{"hidden_size": 384, "vocab_size": 27280, "optimizer": "cautious_adamw", "learning_rate": 0.000659, "beta2": 0.95, "batch_tokens": 65536, "train_tokens": 474000000}
MLP neurons of a small language model. Each row is named by its layer, matrix (up: input weights; down: output weights) and neuron, and shows model dimensions 144-271. Each number is 128 + 24 x the weight over its row's rms, rounded and kept within 0 to 255. Numbers have three digits each.
After each neuron's rows, "fires in" lists the words (lower case) most often at its 100 highest values on Wikipedia text that the model never trained on.

L3.up261:113125134154138141095133124092112101170121137122125108147142093140095146100115125111091164077187174140163123160139109119146162112148096103143138098125102135134140143125143082143140130099093147100137106113156135150098106135172143190150134067132131144118126155152141146102146137141102123105145066098113097140156148138088123121114146099156130165127129131159139135187145139157114114121142
L3.down261:085176095111136118088161080161153155147133153094147128145124135163169102125128142143155120171078131149152138128130114105130103147105148128135128150091103121113104122133140173107131080110174143123123159142165094084117095090124142115123129166077150106165114085126110143096111145116141141155118153125122117123141126119138116137136134161132111112111135132137097130111099149121165137121150
fires in: "of", "result", "level", "advanced", "section"

L13.up1425:150111115083149159135140159128163111123115122103112140084131125101123191153109130127150120105163110082133130090130119159164119154128140169134175140126145153121124130113167147179170135124118106157142120136143134116085133164128141147096139126126106101119169117132133146107126108103146119087108146084117110092156112141147143181132110105130128165137121165151104148116186130114059154152145
L13.down1425:150150088104100143153189137082147121120111106130128135110135160139125120146114133123159148174089130118130097173127141135156146160114130087125148139149106186149194132111106117116116108099098139115102112122136126140124122154148124147092118151113085173125130152150129110145153122134152118079117069078133073106111194132136089213154118131145108111169140136131134111142152111124108134136162
fires in: "would", "not", "could", "should", "may", "will"

L3.up718:117110106153115114125138124124108066091112150135150089093150144112127117093138109178084142110164158124160137160140127109192205121110099088121165142129167119153172161117148115168094221075144091135113081128140113124119129096111139159146117085157148121117170172130133134111163109143124081130164127127129138122148130093144121151107136109126176137147119155117125122106123103126103158137138
L3.down718:103122127120109126151145114176151079136182175106100129143143150137140046151156103119122169096132162114105170145164152140163148125117136146129166141099151101136095136111132138140090154110150136150111118121152139110163150136163146150096098155150109142125134118134161157087115091112122138147141112112102117156117096144166131167113139149138115143127132159114113131086141161121112126118112
fires in: "of", "to", "than", "over", "it", "out"

L3.up375:127102149121115149093132122141138109134153137168114126117138108118123162150138121151124151095104097137139134163128145094130167115089118126115145100195131115142174176102106148139135090120131116060144139141135139103108123164111146176148155123090096135114116153131124094104140105128129114158129106111144093143118123128110148162149121137148127149120131156121142114096116118161115150151120
L3.down375:118137094142139128134140147131153121121159143128067088132103136140111128125133133141148108136146122163145157149097125073091108137154088172154116106101137114109123127102134093143145100132122151138113094121126192095121143122136117117146114155122182131134145133103048112128123154138108092143143143128101120110111080119127125108102147085114144127085110133107132175080125141141148133114120
fires in: "of", "section", "songs", "number"

L3.up1264:092140098136076147157102121113157120167123113135120120109155188125125083105157125151147120152112169108140133126074171059147149090129103132150133134134126122129117140144142151124140129159093109107130105090145196108125142166131173170118125126106122133130099162137127135115122141129108143142187104162141137130102130119124115157079143141158148121132086120123122154131102125164135140133125
L3.down1264:137146166153141134084130108156123127115125153132113138154053114120138186121125134158131150112123115160146110125133123142142129146105102097127136099098122141144126121118093120112166140060167169164114129176081101151143150112107099115131135153122162132119100128093105165140134138137121089070116156128119105144124137135124141108126108105091101127153129137119127117133103171102097142080165
fires in: "as", "played", "to", "he", "from"

L3.up706:106057101125137141101111182099073112123139137124103173108128133126143103127105135113143142071117122129132146120167150094098115162134097093093152095175101105109129148154134125104121118166151098124123139123120127081092126136117127129123124081154182120125133140090097089130127110174150135140148104143152124137151177167123128106183118099141165140132165098183154116136126159148091161111117
L3.down706:118165108119112127181159092139158109150108105134171096120140096141119086121122141154104110154114121128148137107122119174146139123104118176156089149128137124131109174126127128144111157072110176167133142122118126151166130113166158126167147117109102138102082154085181183153141111116108124124130117095111147126152121111131145141085126137147105124138150119106114111121147148102118068124098
fires in: "in", "and", "world", "is", "to", "of"

L3.up902:108116110166154116142134082124111125149111122122193182076165102144144098114125150113139131137111173053121124150135137114125168154106161137168198135176137142102148140107140132065131146149136111115110131106138133157139130112097090167159103103161124094115121098149123092152163186139152145149169092131123153113140108136139108160079115088115074160140133115117098135138130162149090151109116
L3.down902:130099128106096124087122176132170147065116114160077089105130106116093129112076128104146129122136111151173118105140147099170127125097125149133118121113152158106146137134142150157075166084146147090095142118112154119119123090086112160114153097177142169162136128156146150174076106109151116129125114113126159116158107126120144091152141151129126091154091145141161138137135129177123133116139
fires in: "to", "about", "left", "of", "took", "met"

L3.up1320:091135122104118103105130106127105131122144134115114132125125114117149112091112147097119150139062161113156158157122102151132175121123130112111163156117132142123166147141140119065137148089115135106062135087123124120075082157106137143095122134125115128186132115117143163155180144158129134098123089150148168079122121153119112144158125121047179088152141133120125102146144079152143118150147
L3.down1320:150094115096072135138128135176122143109115136154127129116132187126122168168144140119162122132156138148168138109138085104145126139146144149117130132130147147100118143132106159143103137194118102132163113106130136085140129111124123142144113100114122173134125122139082081120104151124105088152154106173106122102155121106154125160094150157150103149109098131111157131120096137107128127119114
fires in: "to", "of", "time", "that", "times", "which"

L3.up628:140116136114091105158117128096168157146140127147135155113125130093077165122128140103137150125106134115141161125149160142122164114134079094115145106105118113132160151119157131128127131115108131129112117169152141116095145101075134122102075128133127143157110134112148132142152138126130136098100091111142154125154114133091135095113117129123144124124137157138123126133152124164107116171122
L3.down628:137140107113091139161143093155084163059100060167110146155121130085130136133166127088153138164141117124145084102119138151152101114100152121108144130127132124166157154076106083107125144173138097126120148166147134146107089131125116147140083089134149141109150179115102130118091144159126097119131078111135191119172158188132122126105167163116113113117119158059143110127169120139109107139126
fires in: "would", "that", "to", "will"

L3.up1270:123108110120149132134112154105123121133120142157111113139136122165149144152158148146176110142086124164159141126125127124111107126151110121115067111112120086128133135117104123133104138134130119088128158150128129095109127132083104156132142147154142141127141114066116156101210126137129097113139131157152144154123144136104150149145106135119088116120144135135074152089104120115118131132129
L3.down1270:164112096149084127093131138134132165109143114114157134092101096106099129124092147101122135103145156128109097104131148129104109131111150121121137124113114152129116150132142108141154091096153148158165173111131091128123129083083119084091129112163098127111108133124125130150103099130130153113162117120154110148146143079100133172075095140094112149138124144159139153147163114171148152146127
fires in: "and", "a", "in", "of"

L3.up12:171126115109121145158173107149108116140134099152105194095121156088117122172108155119131171140151145117118155105178166145147149094136143100131151126112118132125106138119144123101129158126164135088101105134126136135146135132091069102096089103193098099166098129132087144108165124131132115151131091110112087163131118139137142135064098118130166122117122137119167132112134116128117158098133
L3.down12:141094057126130114127115119133134133149177151155077133102158135127113149118118144130161133126123153116145173163158145108196139110131144116128154125137153122148146130102136103123110148122126120078085126131142147153137171155078102119092148078149118125138138132114126160150154107144128094140135105126140141164123088127135132149089069109111143167165113146120116177165137128125125154131129
fires in: "have", "or", "may", "any", "were"

L3.up934:161126109127100061152119113118135126171127106065123130117142127189142142125159111131146132108110109138152156150145142127132113105121140098144135152125197142166134114160171128110121126122101113131127162144155168120098118105104165168116135130088104142100162124145139125121146147108132134170155143137123126136163135115118145193187097147117156102126116119180147154151111107141133097126132
L3.down934:168100120107131157146112104112127142110088095143108170120094145091145162165214159149114100154151135161137120152093112152106082149100117172147149118134149140135135134113128139136113074170141099135127140135091157110138136115140127124141134149121125102126131103097149182119111139143073110152126152129132118082121138125145159162134125118104120112141126159128144116151083159111089151130152
fires in: "to", "he"

L13.up429:168113118100091127156135128095151120159140121098147144116162131145158155139142115143140134074097108086132140129134171155151138139123150142113113124118110128092121155101114099122101153120151096129147117115159201150127151171168114161113110118094115129162146126168161165131168085110105133129133137101107091115124130188143123176127112159102083163132123158145171117136112126131113128103094
L13.down429:179145116103108174182150112132157107135122114103122126078110139117136149118146131133087123155135124127150107195117122137120120104127126090152146119112090170163164130096165128100110137130117126126143106145128145113116122111140095134127132151111054141124171176157119156143164128163166148108113104086175117121131185168143124162104125111118142118142109158153127146143121091089113135102125
fires in: "to", "not", "also", "t"

L3.up1031:141087140119094120114132158146127151137191122121122150129099150125113117144124149095186155121112158112152116086144124148127126151187139107099132099121087144134124141158117064111141119116146111102121149113125158103110110106109153156097133131140118124122103103087083116139141137129126129181133125088107130181078147166111122103154142122114142124126136133128096188108133099124132143140120
L3.down1031:112114090104129122120128111128126128140132115145082111099109163129091126151146127128164100109147123069094172142142118164141133113128118141094138131119161170128103107127154108151123125070143085086099110126128122114146146111091095111124153121211121150132136090113115137108118141147135117160184124092118155119138147119076178175147072149102152107138145116142152143161143130133164142134113
fires in: "their", "of", "and", "british", "parson", "his"

L11.up1339:150120116124133107142146131174117138139199070122123116082117108076142143154116108098117109107118107113132135135130175128124160144165133129135145135155092150159107130122097154148142118148155058044116124128168179163102117150110144138111118140193141146112165136109090105092111150147175061146131147122098133124087141139080155135146114111112165149106157135152116151138147122113119167151143
L11.down1339:099128138152131147163101158151109121123138095099106148150092123089110140135147102137120129150105152179161137099118171116123100121151095152059098153101114135153137135092138140130167143139132161117137138124127101131120102120116131116098145166110183139124131112119147114115113143130141110145157122106161108121116163164136079086153142151165100127103115104124103145136110087128148100113147
fires in: "on"

L3.up1090:168124124107138133164132119150097121132175115118089122071096122131119119124107120184106160127145190153094120139156116130147165091152117122123168123168085137135161143145163114155106157111102082094108102154153158114128118129127103102090113099127123107076142111090107097142121134156152111156116075134160157134168121149156114157154105120131096200098149173142123127177147167126134168124132
L3.down1090:104104121102101129103131135173120112154126090121132108081100098092137134077142126163116149094157158061157100096129138105186160120109158135141085154108116166090158130151158142104142165084142097131114118096134141114151188112161126150137170121152119135134108161144153141195128164139168127121119130159089181093099130120106151110146119107075155148141148129115091111132113096101102114166153
fires in: "of", "during", "to", "in", "for"

L13.up908:152122134103086106174163135127116108123106131111140150125151091073133115101105081130175173104085104118181100128113184134191129111119144123154115147142116113128167182082155111132124127111126143124129128140150122162166185117085132157106136138162130085130128148129147116129144122130148139085155119135097103099171139112159113152146069125116095127109130102128159099084127141128127149120152
L13.down908:167113108116088118169090115097158130112130108123144096066150125118177123138097120120134156133118108134154111135119140150160143145127129155127145127135132173141168130097136155128116154136157131144140167165125149125145104136112177115114116128110135132109131165123103130138134137115131119105112097099160108145142245142162135166153104127120116118116141124131148146136125142093140147140156
fires in: "can", "would", "not", "to", "could", "may"

L3.up1401:180114122142126121151125082125112140113123101108107169106152153125104173113117156099130155160158163126148142142181137157158180125162129102155093144171128134105119126134155099118135153151146090111107128167151194096117109119108098080102118116096090131164128143159112174181130124135113147163118110158112107140144137072168127128107122101129133171114122160115124144159110153080116116144150
L3.down1401:143109112167126129136137145134158169137108105150129112117167132104154122122113128098154116108141173122162131166106161098126158143185153117175102143144151107142109136110140089154150150120123113088124138124170136113089157134112104177111116114132118111115109120102123108177117161089137133115126108159147133124151088163166140134141089129108107137112129114079098155125161130104115141160125
fires in: "had", "have", "has"

L11.up165:135105103113102108152117125098106123145111110117144140111125132176138122119088182099121129094081127137159141178109169142136132128091127128139140166108187131127135161134144096166126114119164126144124147109159146165140168112135156118089186136111134105136171127137174153143107132117149167139139106104104115122146153114106143175113080140145091152124121125179144114147131091156095128126124
L11.down165:121131151154107133128070127129130114127113151147140115117128118090130150161175125118150149134122095173152057092139149128105128149149138125097134124099087122130143140087113133123141142133155126103115139144118147130132107144102165158115127147133102137123117149146138132160146143144089060137105098091136100106126213138153084115124147089123118123130116150119127152150141158115123145112136
fires in: "to", "not", "can", "could", "also"

L3.up1507:128145117084096163135142104116165137151197091127140133075114121133129158175130169088171150132185193096175162139137135121138110132134159132172191139121151112125157125149114118145153139121126106153104132095135157112136100121078097104094177120107119119125162134154127115131154141158168130118106142107116125141163136130114110170155093121129102119127098123129138130119124094148138158156128
L3.down1507:134085119127110117143127126129117103080122134129115153137134134130144063097123150081094089139117111133153148183086080144157102108129132145149098117138075188119160146151106127115149120137126109110149143087125102124126133180129108168124107141167164136113127116122135140106154101131144132124134132134147159132162152109127124138110086155108112099128165100133122132129150170121115103102105
fires in: "would", "to", "do", "could"

L3.up836:131141123137105083129161146177123132144170085130099146111127130131108129171155147147174129125111167110145151124140108108159124117144111129144139127080112090114104129170165159134140132146162089115094120106128153092125142126156109104094091139133096094130084122117124124127160149171155106162114122087104149130134119146135086139088155123110126160110100154144168109123163127126105130165116
L3.down836:129097098114105127105116092125107135117146075164088100109168103115121128136120095153104131106135170127107158111162121139206113116113138136134155115156155129140102103123162147120082126135127061103075137142139150116135155109129102091131106109122141106130103138108156159156148145138160085134161071109097162159151064152144123132103121154108142175130112139107113158136111139125110153166099
fires in: "that", "of", "said", "reported", "revealed", "to"